{"n_layer": 16, "d_model": 512, "n_head": 8, "n_kv_head": 8, "head_dim": 64, "d_mlp": 2048, "vocab_size": 50257, "activation": "swiglu", "norm": "rmsnorm", "norm_place": "pre", "norm_eps": 1e-05, "positions": "rope", "rope_base": 11300.0, "rope_fraction": 1.0, "qk_norm": false, "attn_scale": 0.125, "bias": "none", "tie_embeddings": false, "parallel_block": false, "init": "normal", "init_std_qkv": 0.0191, "init_std_o": 0.0, "init_std_up": 0.0191, "init_std_down": 0.0, "optimizer": "muon", "lr": 0.0107, "lr_mult_qkv": 0.5, "lr_mult_down": 1.5, "beta1": 0.95, "lr_head": 0.00414, "grad_clip": 1.0, "warmup_steps": 200, "schedule": "wsd", "decay_fraction": 1.0, "decay_shape": "linear", "final_lr_fraction": 0.1, "batch_tokens": 131072, "seq_len": 512, "doc_mask": true, "train_tokens": 742900000, "steps": 5668, "dataset": "wikipedia_en"}
MLP neurons of a small language model. Each row is named by its layer, matrix (down: output weights) and neuron, and shows model dimensions 32-159. Each number is 200 + 30 x the weight over its row's rms, rounded and kept within 0 to 999. A neuron's up and down rows have the sign that makes its largest values positive.
A block is one neuron, or neurons of one layer that tend to fire together. After each block is what it responds to, as a language model described it from the Wikipedia text at the highest values.

L11.down530,216,170,216,148,196,197,192,172,180,276,127,216,258,204,206,200,224,172,186,156,171,235,211,263,197,228,215,190,215,242,164,210,213,206,270,212,195,227,170,196,246,222,193,204,222,237,171,187,181,218,241,196,169,206,242,212,183,159,217,161,184,198,234,201,199,235,224,222,175,104,209,245,213,185,223,174,205,175,222,278,225,184,195,200,273,165,209,190,232,181,251,180,230,222,197,220,221,191,207,199,211,207,187,222,190,215,180,206,247,215,180,177,153,138,231,213,203,178,241,237,249,224,125,220,175,225,147,187
L11.down1042,206,197,182,191,216,207,252,197,160,267,137,188,235,210,198,132,164,184,199,233,227,179,226,157,199,205,226,132,145,231,222,194,231,240,206,204,208,213,231,212,201,191,180,168,177,189,197,149,178,180,199,182,137,216,167,219,214,226,203,200,202,205,225,239,158,241,215,175,173,166,158,236,250,152,242,203,180,204,215,178,215,226,265,199,167,236,203,155,208,217,203,224,205,173,233,205,206,202,214,197,210,179,188,198,188,197,201,216,213,160,201,181,207,227,251,166,217,228,248,189,202,185,189,203,188,281,188,181
L11.down1048,147,243,194,156,194,216,141,256,270,130,193,178,215,223,285,209,209,141,170,217,184,242,223,232,285,180,266,197,172,189,193,247,211,231,213,181,193,239,222,142,207,201,200,202,201,168,190,223,192,182,137,180,151,180,232,219,214,231,205,246,232,180,215,175,196,239,199,215,196,192,213,177,222,156,148,183,242,218,146,196,197,180,214,206,258,231,211,185,184,234,229,183,201,206,200,177,175,185,191,190,144,203,196,208,203,181,232,168,254,210,195,229,178,219,172,152,180,184,218,156,197,245,176,190,224,196,225,169
L11.down1450,207,203,205,169,219,202,178,190,218,173,231,213,174,151,214,206,238,186,175,163,235,150,221,248,205,201,228,156,185,229,213,219,182,137,193,198,194,197,212,220,207,243,190,184,173,184,199,228,168,168,175,175,179,208,210,215,182,197,254,253,193,168,227,184,197,202,235,203,163,250,172,195,183,204,239,175,170,159,210,190,186,186,179,171,197,216,190,220,212,170,190,175,216,96,215,200,210,183,191,211,209,184,250,175,151,240,170,239,253,208,145,190,262,242,195,259,168,179,168,125,201,194,173,210,231,263,182,193
L11.down1734,218,198,185,193,168,268,189,193,197,206,237,180,185,213,199,207,169,261,196,195,172,194,235,174,225,214,221,193,154,195,194,197,189,231,138,135,220,245,193,187,236,277,179,182,198,176,224,169,163,233,243,160,188,187,208,244,233,197,184,177,158,183,167,215,188,206,185,182,202,198,220,222,231,166,179,169,168,180,179,276,159,209,160,178,173,186,250,149,205,195,230,195,239,230,251,210,218,201,204,231,232,168,142,176,224,218,108,184,211,240,236,231,167,211,153,256,200,202,229,170,239,210,174,222,189,216,215,201
L11.down1944,199,193,196,211,183,214,218,208,216,240,273,207,192,198,272,179,189,184,203,188,171,245,182,220,184,233,162,172,214,203,200,148,211,195,136,193,151,227,218,176,222,236,211,168,168,203,175,243,159,181,192,264,216,197,170,170,184,189,193,168,233,161,224,210,176,217,227,211,216,238,192,249,196,138,181,196,219,252,218,247,193,180,127,227,170,256,180,189,201,182,158,186,268,173,212,189,233,195,173,236,190,228,197,228,214,180,200,212,204,180,181,206,248,160,203,230,213,256,241,196,114,185,181,224,171,194,203,229
L11.down1997,159,184,236,187,241,153,205,190,248,188,185,242,201,202,231,222,243,182,178,191,215,176,222,190,214,186,222,251,256,265,191,225,258,222,158,198,190,212,223,171,200,226,207,220,178,189,229,232,219,202,236,153,180,197,173,215,237,234,196,224,156,205,199,203,213,202,213,212,215,194,205,236,186,247,226,188,223,218,188,174,226,149,224,196,150,266,170,203,189,228,187,199,213,223,237,194,220,180,175,217,192,231,143,215,217,194,211,213,181,156,170,241,146,173,182,227,183,229,190,180,196,180,149,209,218,202,227,242
L11.down2010,229,245,174,189,249,187,205,166,183,174,237,144,240,248,198,174,248,138,247,203,139,155,195,180,238,166,231,259,162,173,150,219,272,174,264,179,173,194,186,247,209,254,211,254,151,159,171,252,195,174,190,177,256,186,167,225,191,230,180,196,234,199,224,212,187,202,216,164,198,262,180,169,268,182,211,231,208,226,223,216,230,250,186,201,184,210,209,216,244,215,194,210,223,268,208,210,160,249,185,214,264,185,176,237,153,197,202,199,172,186,215,190,166,182,170,180,184,255,201,225,176,192,201,196,216,139,206,213
Responds to: Name pieces in lists. Mostly fragments of foreign personal names, often Portuguese or Brazilian, in squad tables, cast and credit lists, such as More(ira), Patrí(cio), Franck Dub(osc); also scattered word pieces elsewhere.

L4.down1465,219,211,241,215,171,237,231,244,156,218,215,205,207,202,209,197,180,204,202,176,187,180,192,238,201,200,245,216,172,173,202,206,239,185,215,220,217,226,245,236,158,215,189,215,177,245,228,219,218,158,199,242,203,207,249,197,190,250,191,245,174,173,182,213,204,213,183,182,225,177,225,219,225,183,224,225,183,168,198,158,178,223,196,215,161,215,206,203,174,208,184,220,189,201,229,209,191,171,187,223,234,238,209,195,231,206,174,242,203,193,163,170,243,171,251,181,223,165,216,250,172,215,147,190,211,191,224,146
Responds to: Markdown table row breaks. Line breaks ending a markdown table row, mostly right after the |---|---| separator before the first data row; also occasionally "of" in prose.

L4.down63,226,197,203,230,180,181,210,205,243,193,195,196,170,255,190,249,164,174,242,225,204,241,196,180,234,256,211,140,188,240,209,192,224,171,201,255,219,208,209,190,197,249,210,158,203,183,188,259,270,217,183,199,239,203,212,175,177,173,191,186,214,278,235,204,193,212,226,198,183,176,178,205,208,259,176,148,186,210,220,205,206,157,211,177,262,196,155,181,199,211,208,199,188,155,216,239,174,163,217,217,190,190,201,194,187,296,220,217,158,130,173,207,171,181,183,205,183,229,212,196,170,167,209,178,234,237,167,239
Responds to: Person surnames after given names. Surname tokens or their first piece right after a first name in lists, tables and credits, such as Jerry O'Hara, Joaquim de Almeida, Ken Holtzman.

L11.down231,166,172,228,217,232,151,184,234,183,212,179,173,179,126,210,191,232,207,199,218,245,230,241,191,188,246,207,174,177,164,201,163,238,220,192,194,158,151,155,167,256,190,140,214,149,174,183,200,165,146,162,166,184,226,207,217,191,206,187,154,181,206,124,190,235,205,183,221,219,211,243,250,190,199,236,195,244,209,179,219,192,227,186,205,191,197,217,181,206,200,191,237,243,215,213,191,169,182,203,196,234,190,213,164,212,223,183,169,179,163,200,194,262,159,193,209,156,190,179,186,200,190,225,224,208,232,187,246
L11.down234,203,155,174,257,228,240,213,192,202,231,183,188,260,202,136,190,197,222,208,210,195,227,169,243,170,163,180,167,189,236,245,158,200,213,198,213,218,202,249,208,236,167,214,245,181,233,228,230,182,184,194,211,162,240,239,166,191,159,184,231,213,156,205,221,194,222,215,154,182,237,193,185,189,177,199,178,169,202,269,204,156,178,205,195,131,146,258,203,128,171,166,191,154,192,172,173,188,180,195,220,196,184,215,198,182,144,181,202,181,195,184,215,223,207,177,199,271,209,223,159,237,202,194,179,234,229,216,189
L11.down492,192,230,174,174,220,198,227,219,157,188,210,231,237,252,182,183,179,215,204,192,237,216,225,250,246,180,144,207,202,173,214,156,128,198,204,242,232,209,192,149,240,218,220,235,205,196,194,181,205,182,263,247,227,147,205,208,217,169,227,245,231,202,216,181,231,174,139,183,203,220,200,202,150,213,168,207,186,242,260,164,149,220,244,170,206,227,223,225,229,189,215,182,199,158,202,212,224,255,191,160,206,130,255,241,177,176,187,196,191,158,223,205,288,245,207,239,247,179,248,186,229,207,139,184,231,232,194,162
L11.down701,237,175,223,275,197,218,210,207,216,183,208,154,267,205,190,180,214,221,184,238,211,186,186,232,240,158,270,148,237,193,164,189,176,173,190,237,212,239,195,219,152,216,234,191,200,223,164,237,134,207,219,205,138,206,193,193,238,199,175,149,175,238,206,193,196,187,224,164,204,136,220,190,227,188,132,196,195,199,227,264,172,183,173,198,232,271,246,185,195,220,212,175,200,242,239,217,198,185,238,151,169,156,227,200,218,205,205,265,225,171,170,233,314,176,232,221,165,213,161,192,182,199,173,213,195,223,171,174
L11.down792,142,232,192,207,208,215,206,184,198,156,113,193,199,154,210,120,163,216,200,207,209,249,230,200,215,243,200,184,238,205,215,231,206,223,171,209,206,215,187,130,230,215,205,201,162,144,216,185,244,194,209,224,229,198,213,176,178,166,184,151,178,177,199,180,205,197,235,274,205,191,238,186,191,236,169,181,199,237,180,196,214,180,203,208,246,204,217,180,173,195,252,221,158,213,205,189,214,212,234,182,218,171,162,170,158,153,179,166,273,213,209,250,171,169,202,190,232,209,182,188,215,151,180,156,217,141,178,226
L11.down1099,233,251,221,215,272,237,216,193,218,199,185,176,230,242,176,158,207,163,178,175,217,199,214,137,217,221,201,208,213,192,234,201,204,197,147,171,181,170,177,210,214,233,205,132,204,199,209,195,139,179,214,212,211,204,226,150,223,149,196,219,177,210,219,201,228,119,158,225,167,228,151,184,158,165,194,219,174,214,243,206,221,185,167,219,245,202,211,206,223,172,141,205,193,194,177,194,160,167,166,189,189,200,193,230,174,220,172,166,187,194,184,165,210,182,204,129,210,183,192,181,198,219,180,231,192,154,217,213
L11.down1647,228,173,151,201,188,255,130,248,168,269,190,212,185,205,218,261,228,190,223,197,233,201,193,271,230,210,211,183,229,212,149,172,207,195,229,198,228,200,206,239,199,168,215,225,212,224,180,214,263,256,205,228,196,201,228,209,189,230,195,221,182,200,229,195,206,234,234,179,162,211,216,219,213,254,224,249,185,208,140,200,205,213,236,175,191,184,198,183,179,225,193,188,213,199,199,215,176,209,181,202,178,180,224,150,226,203,227,246,186,159,189,224,229,180,225,214,254,179,211,207,211,199,275,207,194,235,202,207
L11.down1916,193,210,219,178,202,213,158,178,194,201,221,162,183,194,202,239,225,179,134,178,176,223,240,177,199,149,220,138,209,232,239,128,221,219,159,195,180,220,201,201,184,230,160,209,157,196,179,165,234,167,272,211,198,218,208,178,198,202,155,264,208,159,217,200,180,200,225,198,197,246,212,222,241,254,206,264,213,242,205,278,211,170,159,203,157,191,237,199,162,156,211,195,196,147,232,156,171,225,190,165,275,159,185,154,191,185,184,137,203,235,231,250,232,255,189,228,210,181,165,155,167,236,185,194,171,203,193,168
Responds to: List-line breaks and predicates. Mostly line breaks ending a dash-bulleted list item, where the next line starts with "-"; also the word right after a subject, as in accounts, critics, often, doesn't.

L2.down234,192,199,262,232,175,184,245,180,180,201,199,248,184,199,151,206,233,170,190,186,187,186,190,260,192,185,204,137,230,199,187,215,238,182,240,171,187,242,168,174,202,222,190,236,242,213,176,211,160,197,182,221,176,178,153,185,211,172,170,227,234,236,191,212,228,184,194,226,151,221,212,245,203,184,246,195,189,240,173,192,215,194,166,232,226,175,235,240,215,211,217,219,190,209,241,206,191,234,212,208,223,225,180,226,195,251,229,169,217,180,178,231,170,195,198,243,191,223,212,219,208,206,190,165,220,250,186,163
L2.down255,202,188,214,186,219,197,194,194,233,207,248,200,244,199,232,182,210,250,232,242,240,230,198,213,190,182,219,216,197,176,191,189,177,194,196,179,230,206,173,196,234,191,164,213,197,175,201,225,213,223,179,176,207,177,194,215,139,190,202,163,242,255,244,165,222,212,190,209,243,141,178,178,226,202,176,187,166,126,240,188,201,217,209,190,197,202,221,266,225,209,142,181,174,211,228,240,211,200,258,184,175,239,166,268,179,196,185,264,247,189,229,254,182,203,216,217,182,172,164,188,251,207,232,214,277,235,233,194
L2.down1081,110,214,239,207,247,170,216,210,191,227,248,189,206,159,209,184,224,196,231,213,204,235,199,169,131,186,267,137,193,199,213,182,272,157,133,193,209,167,203,201,226,213,235,199,121,187,158,185,183,202,208,215,199,190,213,211,174,199,164,178,161,154,216,188,227,211,171,203,296,229,227,216,221,164,203,185,202,212,193,133,228,234,175,180,186,157,155,240,230,208,235,213,201,225,225,200,205,125,182,219,166,200,147,166,229,180,210,223,297,229,217,191,248,200,179,205,196,246,207,195,179,226,196,237,219,191,196,233
L2.down1085,289,193,249,239,210,191,131,202,225,215,204,181,189,167,174,204,217,179,170,197,218,178,133,243,220,195,211,168,217,218,226,189,185,174,176,194,241,186,187,262,288,178,182,223,201,182,204,222,219,196,225,148,189,170,199,240,199,196,288,227,156,165,162,186,255,225,215,166,218,187,206,256,249,207,248,218,185,156,199,181,191,219,189,217,215,171,199,146,220,222,180,236,199,200,226,147,218,222,201,174,209,204,160,172,209,189,160,235,180,225,198,202,168,216,171,211,213,208,209,205,195,204,185,196,208,223,198,172
L2.down1281,147,191,201,185,170,135,227,188,204,254,204,219,169,151,175,184,195,238,167,201,243,159,178,182,216,194,201,196,215,271,216,134,199,142,251,177,206,192,182,158,191,200,219,211,209,164,214,210,201,188,210,205,168,190,196,189,249,237,192,271,205,165,203,198,215,214,179,151,198,180,229,158,228,223,215,189,222,249,197,126,233,210,228,188,210,156,187,232,206,195,188,181,193,194,183,237,192,192,221,255,196,201,253,189,207,256,248,190,227,236,193,218,143,263,186,211,221,150,189,178,206,206,210,195,215,183,151,164
L2.down1497,221,282,204,221,269,246,199,216,216,193,210,197,185,127,181,203,213,212,175,247,185,236,198,219,241,152,154,186,225,242,224,170,167,112,269,200,186,211,208,231,170,229,198,204,197,222,203,226,161,214,108,220,214,216,219,212,236,88,266,205,134,195,210,186,245,215,197,174,220,184,205,248,200,182,250,215,220,187,198,206,203,178,217,241,196,214,176,165,182,189,187,184,215,229,230,174,179,181,222,153,233,235,158,211,126,244,113,216,200,179,220,259,139,154,213,217,165,138,198,200,210,213,236,234,254,214,197,190
L2.down1728,190,198,230,173,213,148,184,230,191,195,186,174,240,162,158,195,202,232,219,231,190,215,237,169,226,165,174,158,231,215,189,182,232,178,169,258,216,206,188,216,200,211,203,210,195,213,221,199,213,232,200,184,178,174,211,162,228,174,235,214,174,191,215,158,167,230,205,168,169,220,188,194,218,164,167,212,228,152,221,169,158,163,116,204,164,145,202,165,165,215,198,186,225,198,182,266,216,180,209,182,202,186,184,196,205,193,169,150,178,236,235,211,215,183,206,184,196,203,216,205,208,219,287,180,179,219,221,181
L2.down1864,202,204,207,256,240,158,224,264,192,222,186,250,179,218,174,198,201,220,208,170,229,203,207,215,188,177,209,185,141,258,250,219,160,220,246,203,214,196,236,189,219,175,212,187,220,182,144,181,207,193,212,240,203,150,161,207,205,182,256,167,193,208,175,184,166,173,250,202,179,171,249,198,224,207,241,206,205,199,237,187,234,190,186,202,261,219,177,194,238,159,215,166,164,211,216,185,174,199,224,197,228,183,163,171,245,146,240,221,150,221,250,222,219,232,203,210,232,181,176,184,127,196,163,119,201,247,211,212
Responds to: Table row line breaks. Line-break tokens ending a Markdown table separator row (|---|---|) or a data row, just before the next row starts with |, e.g. election results, sports standings.

L2.down490,263,175,216,220,275,160,199,209,224,181,171,175,219,188,267,277,244,183,143,231,174,213,184,190,233,203,170,175,205,219,237,188,190,242,212,142,136,180,208,184,172,233,205,241,181,175,225,172,262,234,209,180,207,210,229,182,200,158,153,224,210,228,210,110,240,164,181,201,204,191,196,178,203,167,177,223,235,188,170,225,180,173,221,164,135,164,217,181,227,191,160,159,216,204,151,177,203,196,234,194,212,208,199,217,123,180,198,202,167,238,181,205,181,225,181,171,177,191,253,145,226,183,180,260,195,254,222,220
L2.down731,138,200,181,228,183,203,219,219,181,212,159,155,265,216,208,211,195,149,228,181,218,211,151,189,164,200,337,234,194,229,177,224,231,213,131,199,241,174,199,195,164,216,122,168,203,228,199,207,173,159,145,179,140,219,198,222,229,250,187,182,208,235,222,187,197,201,127,162,186,188,193,161,205,153,194,204,171,217,219,185,234,143,200,182,218,238,174,272,216,177,219,154,207,174,130,224,198,219,239,163,228,157,203,172,207,208,245,176,176,201,200,234,167,168,206,225,185,191,174,214,215,222,168,239,174,177,227,211
L2.down749,237,166,228,233,203,195,223,238,220,192,220,173,205,219,201,198,229,220,201,214,191,166,181,219,176,260,180,231,228,237,249,231,201,212,221,220,266,150,234,172,149,155,200,265,177,211,193,205,215,230,186,182,203,232,216,180,209,174,265,164,218,239,189,215,167,180,242,181,215,197,179,199,176,180,225,221,187,130,199,231,251,183,187,179,231,175,195,269,208,182,139,190,205,149,238,207,247,208,273,197,185,155,191,224,211,182,199,214,271,183,158,160,127,171,189,165,228,194,279,235,156,222,143,253,202,213,219,177
L2.down968,220,171,234,190,191,167,224,216,160,222,238,194,190,236,204,233,192,211,159,214,197,197,190,230,190,228,183,198,175,183,188,209,128,221,189,159,199,195,208,205,207,179,188,208,213,179,152,138,167,198,153,182,113,207,231,273,187,218,209,190,206,182,200,172,168,180,186,194,231,148,149,220,206,178,207,125,251,181,190,193,241,236,149,196,212,210,229,223,260,199,177,237,142,167,210,227,192,210,159,189,201,187,283,176,234,153,197,213,206,239,233,168,116,216,244,229,280,199,161,147,198,210,185,166,186,159,216,230
L2.down1194,138,118,183,189,204,166,180,202,210,203,195,204,215,232,211,227,217,167,141,154,261,280,182,243,192,220,171,228,241,166,221,180,222,224,195,243,222,162,190,190,225,207,199,188,241,192,181,171,214,165,267,165,162,171,224,169,191,153,154,158,158,180,218,195,218,252,203,235,171,225,177,198,236,205,229,189,175,188,201,186,191,198,215,199,152,209,229,230,240,162,178,154,210,191,145,210,189,186,197,238,161,191,233,223,198,178,202,135,202,223,188,245,177,185,150,171,189,158,162,199,150,258,235,169,250,177,238,200
L2.down1202,221,153,160,167,126,198,204,238,175,186,219,206,212,159,205,223,247,219,218,192,210,229,172,227,195,211,208,204,189,160,235,213,269,231,168,169,214,203,232,185,247,160,204,235,177,181,185,203,180,256,175,158,146,222,197,211,195,155,263,164,236,231,220,222,233,182,161,168,220,244,234,168,219,254,188,172,253,193,246,216,180,216,238,208,249,182,209,279,221,188,153,236,246,213,236,183,165,282,170,227,215,211,233,177,234,162,227,204,229,207,232,211,148,214,199,233,184,240,159,183,198,176,213,208,177,190,222,165
L2.down1217,205,185,185,256,204,175,223,156,233,211,213,234,200,204,184,216,188,167,150,251,190,197,187,226,157,202,183,194,204,177,199,179,196,207,213,177,227,214,198,218,194,205,131,180,227,214,188,214,137,203,170,195,195,196,185,192,185,195,222,222,193,178,181,206,220,136,225,201,209,207,164,227,230,242,202,189,184,205,248,214,201,239,252,241,194,211,196,270,231,151,207,221,147,188,155,197,220,243,261,234,220,160,198,166,185,194,157,169,209,216,184,165,224,182,286,191,149,232,243,258,202,235,255,154,185,187,179,209
L2.down1468,222,157,204,230,164,191,198,179,212,228,169,207,197,161,232,245,221,178,234,243,178,236,185,210,190,188,243,269,205,142,248,237,182,226,171,187,205,183,195,215,190,171,199,223,189,228,235,186,185,199,191,222,170,228,217,193,171,187,172,232,255,175,211,203,223,156,193,148,222,206,250,166,226,215,192,197,173,176,179,219,195,233,175,228,160,169,190,234,260,240,221,203,199,135,151,232,174,232,183,170,161,185,188,163,169,225,160,194,240,184,175,222,164,168,164,230,227,173,187,190,188,240,225,213,174,198,216,209
Responds to: Football results vocabulary. Tokens in football and other sports texts such as goal minutes (56'), second words of clubs or leagues (United, League, Division), and outcome words (draw, promotion).